config.yaml
n_layer: 15
d_model: 192
n_head: 3
n_kv_head: 1
head_dim: 64
d_mlp: 512
vocab_size: 8192
activation: "swiglu"
norm: "rmsnorm"
norm_place: "pre"
norm_eps: 1e-05
positions: "rope"
rope_base: 8010.0
rope_fraction: 1.0
qk_norm: false
attn_scale: 0.125
bias: "none"
tie_embeddings: true
parallel_block: false
extras: ["capped logits"]
init: "uniform"
init_std_qkv: 0.0341
init_std_o: 0.0
init_std_up: 0.0341
init_std_down: 0.0
optimizer: "muon_variant"
lr: 0.0102
lr_mult_o: 3.0
lr_mult_down: 2.0
beta1: 0.9
lr_head: 0.0159
grad_clip: 2.0
warmup_steps: 200
schedule: "cos"
final_lr_fraction: 0.1
batch_tokens: 65536
seq_len: 384
doc_mask: true
train_tokens: 433500000
steps: 6615
dataset: "wikipedia_en"
MLP neurons of a small language model. Each row is named by its layer, matrix (gate and up: input weights; down: output weights) and neuron, and shows model dimensions 64-191. Each number is 128 + 24 x the weight over its row's rms, rounded and kept within 0 to 255. Numbers have three digits each. A neuron's up and down rows have the sign that makes its largest values positive.
After each neuron's rows, "fires after" lists the tokens most often just before its 100 highest values on Wikipedia text that the model never trained on; "fires before" lists the tokens most often just after its 100 highest values on Wikipedia text that the model never trained on.

L7.gate311:105141101143111136149163151122109153126105116123131106122104105156131143166143098153154134130163159147117145131135154105163119149074083105148185118154108150121107160153104084157123126136127107108147106136147083150165115102144161089164142115141110101087107143148163124146100099151114085134114106085131148155121146100113131150122158154132136147124141135116166159125094141123150149123103
L7.up311:145134106084137129143118112084138113134130079129164126162119160166111096149125162107158140150154128126126102097120171136115174136151159088152120095113105150142119105106167128182159113122148117144127165143125148097152099132100095117158145084127109089142166177153120144129132123122166079146104109153107134166138112137129132095124121121096172145092132117132120095090168122124097129153139
L7.down311:084116138114105145168127078092147152116133143125097151108127096134148155205096115122149116143170129088175125147139127107190110155141107134145112101136160130121118147149117113096124135090100173152108095113115114116102115143145156144115148141183141126140118137086135139135131138143125099110105097064167110135146181130155122121102128138146127120143120172146088135162111156163147131116168
fires after: " |", ",", " were", "|"
fires before: "|", " the", " he", " a"

L10.gate276:122112165135184147090104115126115109125162116149101123149106142117055148138166120127154119105120161137117131110111136155154162110119111126089117122095107169145127098077145062134161144128142133136124137110141130146133103157121098105171129157129142095151135123103108064108121134128133097092128121110142091107171165152099167143131131147144114091106120149098098154132175158150124151121148
L10.up276:172162138142158172136136114137186089129133165139151129146129114142173175147102108147125086091173139130115103132105150144115140129133167119155080108135128164118135124111127143150093113129132125117162174133157111129136147141148146092146140167129129157112148119119165115154107134169129115132134109172188133113145146131160133094111126126136124125179092156141139159177076093142115147157085
L10.down276:159148119148106115124142155150117167154112086130130145146151135109176123118147144109097090085151096113151094098110145165096172109133172176130123137127122159129082169181137144101114121121112113143152177120128120125113107155123128073110088115076148165091124091160075095123101122119118128118108058153144113145111161132094170161145143154124110149133105136123149097131134125099110112173109
fires after: "-"
fires before: "|", "\n"

L12.gate399:159173131169139101115163106121121150093134113163143144101122112139142157115126149124115112130135071117116114124117148101134137115173162123159135148103119094113130154118123146096133150118128131132132103111141146161132110138137133116102088122155102162104143135109121128124115099133189103139101116145120133070139125132174152128130132099129121137118131098189102114139131088124127122098092
L12.up399:109144133142115142114143145170194149148147117098132146143119130143124155170153115166113134165098087139112165107113119140125169119144117114163104132114113138139095114121104120121132127108083144084185118153130139170147163114087134144102118125153105140120125141137188144106121115105095122165102112117118104118132134077200136092091121122147129118106141093154164121114102113085106166124093
L12.down399:099116121111148123115140148103153110158111136116129104122157092101144150127134118137155119096085163143122100154164102147139072087093093126106140098140147157108181126144144144095150113149162130083115157098123165125153160151103100154131165113121110113117183154106111158158110117132101124091148135115076156142117126140086110170118100134102156111130106152122132108100113125154118131147168
fires after: " |", "–", ","
fires before: "–", ",", " |"

L6.gate509:111138086086114145112090130109075117150081115124095108123091160130139123128139109131165157108098129164177160142134129152114124082117121067121156149105120114113135107150105150166146114102117100112127090117113173150150139090129127131127128092140134094142148100118116094124144093135065186162149156108127131146137106110154140079098157147093132115107099139112159086106128154117140138117102
L6.up509:149162104144128161108148131163101155144114101158133142127117093164117114139148164105108141134157127150155182154139100117149105144132133137126113177099115184101157127123135142091114150095143132087133131154145096100101135138126157075133130083124144085114165147115141124115094062155164131132170102132159101103156138142127114120089119132084135122113112170109116089122141091127137167080138
L6.down509:114140118145111105154112122167118150133106115145133157138130148145090114124128095127084121115107104129117131105123091126111143093104110118104165138158131154142126135101070100138135163087169173090149135145129137126111115149104139126116171145106122157148157104120082127148122174060118101148139109131140148146143089129146095134094124181073141152144141133128132126151171070146113126124116
fires after: "-", "%", ")"
fires before: "\n", "-", " 0"

L3.gate173:132146118114144135129103158180100119121104126130139121128100146148147098088181130132111122083085148165105109119125122132141143132102089110090072106100133136154120134065112140142123130153099130149125144136139145151111141147151137139127121166145128166091110134136126109133101118081162148144109161152135118145099111121089130162125139111122150111153138101096094140139117154175129143127121
L3.up173:119163118145146104086124159176132077120113113159149145123086125124165110168150114093155120112105168162095176130100117123161169176121128146114115121108117132135145084123145125100128150159148133113143129117138113108084111144131116110123146133148166083158111137178137113134065123102147091078144135129126114127119142104125110117122168103137172105146099130130136135110151140092117122098127
L3.down173:150101167108110111127138126092137136116103067115092166122148147151080161163146121124123096113136146106157089138111180134169157062123133108129152108120122089090145140128139156110141145119135150097138126091160099105096134173114111108112157163115079120176150127145155107176120108112126121134126134122121126118129135113113126121125095153200118160163130087099120150138126119147132101162145
fires after: " |", "|"
fires before: "|"

L10.gate282:146144128105159115165101102138112136131094074106114147115146103170156155126127090117135131162090159125157129112103183144145118071134117115139069106095094149116133142126168123112159155130111095139179139151141077136140115122162133116167131065171134117063148110140134118146114119098110143122149135161110142116171138120106134133143139113112120179114081162121126137144128142144088119115153
L10.up282:109148124112146113150113118145109147092137139152136093133163108125101163159152109078157140154171142155153116125105123058165094109140173122122121112110120151130116072114163128105132114103151124118134107097131088118111152104109107123117134147115117154118083150154167125096150131168130138122155123148153111099145141125160090087127114142143117159122122161104135111130082130123110110161140
L10.down282:156142132134140115121152147117106094142153140113134088139115068104102168124181115102145099135141119128131155112081085106160124178117143121119086094143130167117105133161137129143120139125166132129118098100163122182142118116163095080113128158127110135142130114146147093100127135089110148111130147164136146159158169152162151095130153128116115122131114149107176084105116120126124144140109
fires after: " |", "|", "-", " Ad"
fires before: "|", "ti", " 978"

L12.gate505:145165151170088145112135122115164129122100097172094134146071127117123125165151141153134132162093138100142131133116142098133118096198120129170157132120132133146146097114155134118130121192159159091108146157172139110154140165138147169132134116187092094122133098106118099106083169145129143120142136154150167120133091116127122096133121115122120085105134116129174124092118138096112149100117
L12.up505:127148115093099161143136135117178154137090141106162136109094148147122162088145155128169119144112140157095123121120129133131094149108124143163150115076092137186087118109137119128146149133148111146140123085138174108110108118158113163126107104194107120148144181071133157084090159113122147148096089100153117084145186129125166109130104152134146123110160102097124165155131127112150153109168
L12.down505:117193113145092149137155139136136141112138149088128130124120143110102148125139139141120146153117132159155145125139156105160131100165136143129158068105137141143169154106123155089087128131154138097144104099133107143095143152132102175103098101122093115071114158097137120132065113087125161132145120131159136100125138138158204139154105143147141102101174098134132150133063112144158089151148
fires after: " |", "|", ":"
fires before: ",", "\n"

L3.gate327:084130178091116160098116109156109107131152092122140144117135154142107141147107140123118132107137134172141118123123151114126122051165132131156117147162146164112088086089139121124067164154135189137141144139157132111141113123131158135139116134138163104142127150151072089103107140124118121131111169152126118171158169117116160110113116086119162159118104140109123117100130102181095125133182
L3.up327:081141144076149148141131156132124109097148098105113156118134174175121106136109139137133121113105137152116163101090165099131130070124135133128132084148129122156072127095126158128094135147127137107169151117131128131154113148126139108136125116156161114123112186126055099124130135156148148148100131172138132186151143122135134124118128124085147196157125150116111142118149136126105126114136
L3.down327:124134135159114107086145150143120147138124111116167139129096151096114149142109122088105162129156115159112101082117132094154125143103062172119132141128133119135146143099131119128103145107121132125129106133126124102118122117087124165186119117067167123147146142124076119150129129201137122121150116157085106149126155119100082098115094096101118109103117113130136173135115110113097119121171
fires after: "\n\n", "=", "-", " |"
fires before: "=", ":"

L9.gate19:132154119108166126143114082119153114102141158169132116124136096112108166147137113110116135110111132132106173111099177129153150089165123133100102117116115123168088129100111138145109117120174090131116138103163121113160158099124120101139159116120109161112128127153106121151113095093151113142122109107118109142149105133097141067123128100146106151137175114105116152109096115132211128112154
L9.up19:154127119118120116135147142110132156147116146142151134157128087169089154167146139125154148121121117147115113162110131105137137121123128135103130129125112133101082124107165120109130114151131104153092171155154123096104143140078160102135157170110183105110127121155137119115095105155146147102131124144113079161118104090110110087099103130157148137077151119147100110109161176135156130131112
L9.down19:127115177132160100103116138114152081145113115152115118088124085160121096095139103128140115173124138109129124118099116116163147097123105131128096135098131126107130111149146164127124082110138142126152116142125128120121130113120111127123148115105140110121208149147118155087107096177111145119117149099075127165127138139146150137137148158135144115144127160130096128113143153130078140153105
fires after: " |", "|", " his"
fires before: "|"

L10.gate366:148136111132152100144114135072128118133109096113126131157105098140112147119153137144151112113123199201105118131091122124122086117145148150149120100117122131142113148091099140121100120103162123138146193082131150114113109156093147117138128135104150138137123155152142134185134113121153082069145130134117094120108118136073142165143149079128153155138150133100116104131125120135116110129112
L10.up366:159145113093146163125137114183147154110160128148114094108083123150116186162131128114156099106107136125117115142103132138136142119101128115133122125082090149094102135098129132125144137086132178140123127142089122170148127106150092138125167156144135115149113112099155109119132099164069115103135124125141127178123111092115132101131165128166158133141160141107095160094122092121185073125121
L10.down366:121157101120128137161137117092107122128120129156135116122133118115111162163125134124141122141151103140133147149094146153123100129154127166166116092087083127113088120126098132127156115110150106140100143126125127128120129126163094144141143156146149127102150120129130115091079135106136130109120133153141112117101127108102134182176131141185095159126098133093097129120102140143152113121104
fires after: " |", " medal", "\n", ")", "|"
fires before: "|", " third", " first", "  ", " second"

L3.gate126:142103163157152134128113171139116176112111071132110130143119139129085107160142164135145165127133160151130131120114125160181127100071101116141103116116110117099090140118141143142124132142143165106112159096140179101162116091125132126107101150128153118155116107103134125167106111131144161120130098122144104183134168123101131108146151103140158143132108116079153146129136107131126151144135
L3.up126:116147123089131170111147144143155104117187090150109127128092132156111096120140110137098143147122161115136178155083096096150132106138146169121108101105121161114155120153156141103133148116152188112098135131164087129123103124173151099149109143075123123142112092078118120122070098124125138142136146141106164162186172125129120117112136116108140168134090120114149120154129132142154131123116
L3.down126:170175124165099140117116144160105147122176097148080149142099105151126136140158124112104116121150108072129095148117117122113159129163115177119100112124104143118156114085093150109134143111146131115151116129113135143106122145116141161149116117074073110146147133113144160157127124173148113169112159102142134147140114135131089114106127135140148122123113145139173123112117148119151099135132
fires after: " |", "|", " All", ")"
fires before: "|", "-"

L12.gate492:110132130148112140134114143168176133151077107169112158147095069122129113128126123160094118080107125106133124120115106118162095132168130119153086162123125088112124131134130124107149146150154131153111131183134138158177203145145154150122137114137170135128137136120125137123083149147124158150146161141128122129125128144118107118138149103113149137119127149093127124130151147157112119078108
L12.up492:158149160117102138156152177109146119147087153142155140119138116148135106125169113136118091099158113137134161119131115151140157135175134135141104130124182113143124162178062101110112117111130118139142126127126117127131150132127087141126111096188158164105111149115151112154125143114115087113156117157143122160129120159144123111118113182086118169136119164136144149129116146150138151094172
L12.down492:137154123143157168112151095160151121130112146121130147155163156113098086190149140159142146098116136119125123131097127133178096175106136173082124133118108109131117116123114109150142099132143112155107095120122131148115132112111146154083137152122025132134113164090158104175109142156138114123167148097091130110124147111157113106142154163091122104134131120123106147135123127143129108111117
fires after: "=", "–", ",", ":"
fires before: "\n", "\n\n", ","

L9.gate271:088120166097134094127131099137149128148129096140104147183114094139157135105111117122122097138106149195148172122086150137083127098138116139143176089091114115158078098120101141158134150145150120105157158095111117169148158064138142130111136141081114133092159130145164104129134078179121146129105130115116136118109146145123123095122144134151140111109134101121143134126093153145139150138124
L9.up271:112139147123151106146089064130094149126124111103129093147097153123081136132156106090129148075154132146139155139092112103137189108141154138154171145126138128134128103120119080150105140110143126122099127135131110129166107112108096100103120127143097148131136161110136137126148118156169126132120108109155084139141134126134124117075156111128101094156121163146133133145145085186137122144153
L9.down271:109136120107106113138133114099134106140152106128125156124125111085174163166161114120155111122100169094148148145151119131113121101136156125107136145092142112133177148116150148147124089184161112127110155109116075116100115112141148090145126151164167137090125119116145086112128132131138117122072136117123107083113143086132149100115122145108138163112120113128095120140170175113177130131121
fires after: "|", " |"
fires before: "|"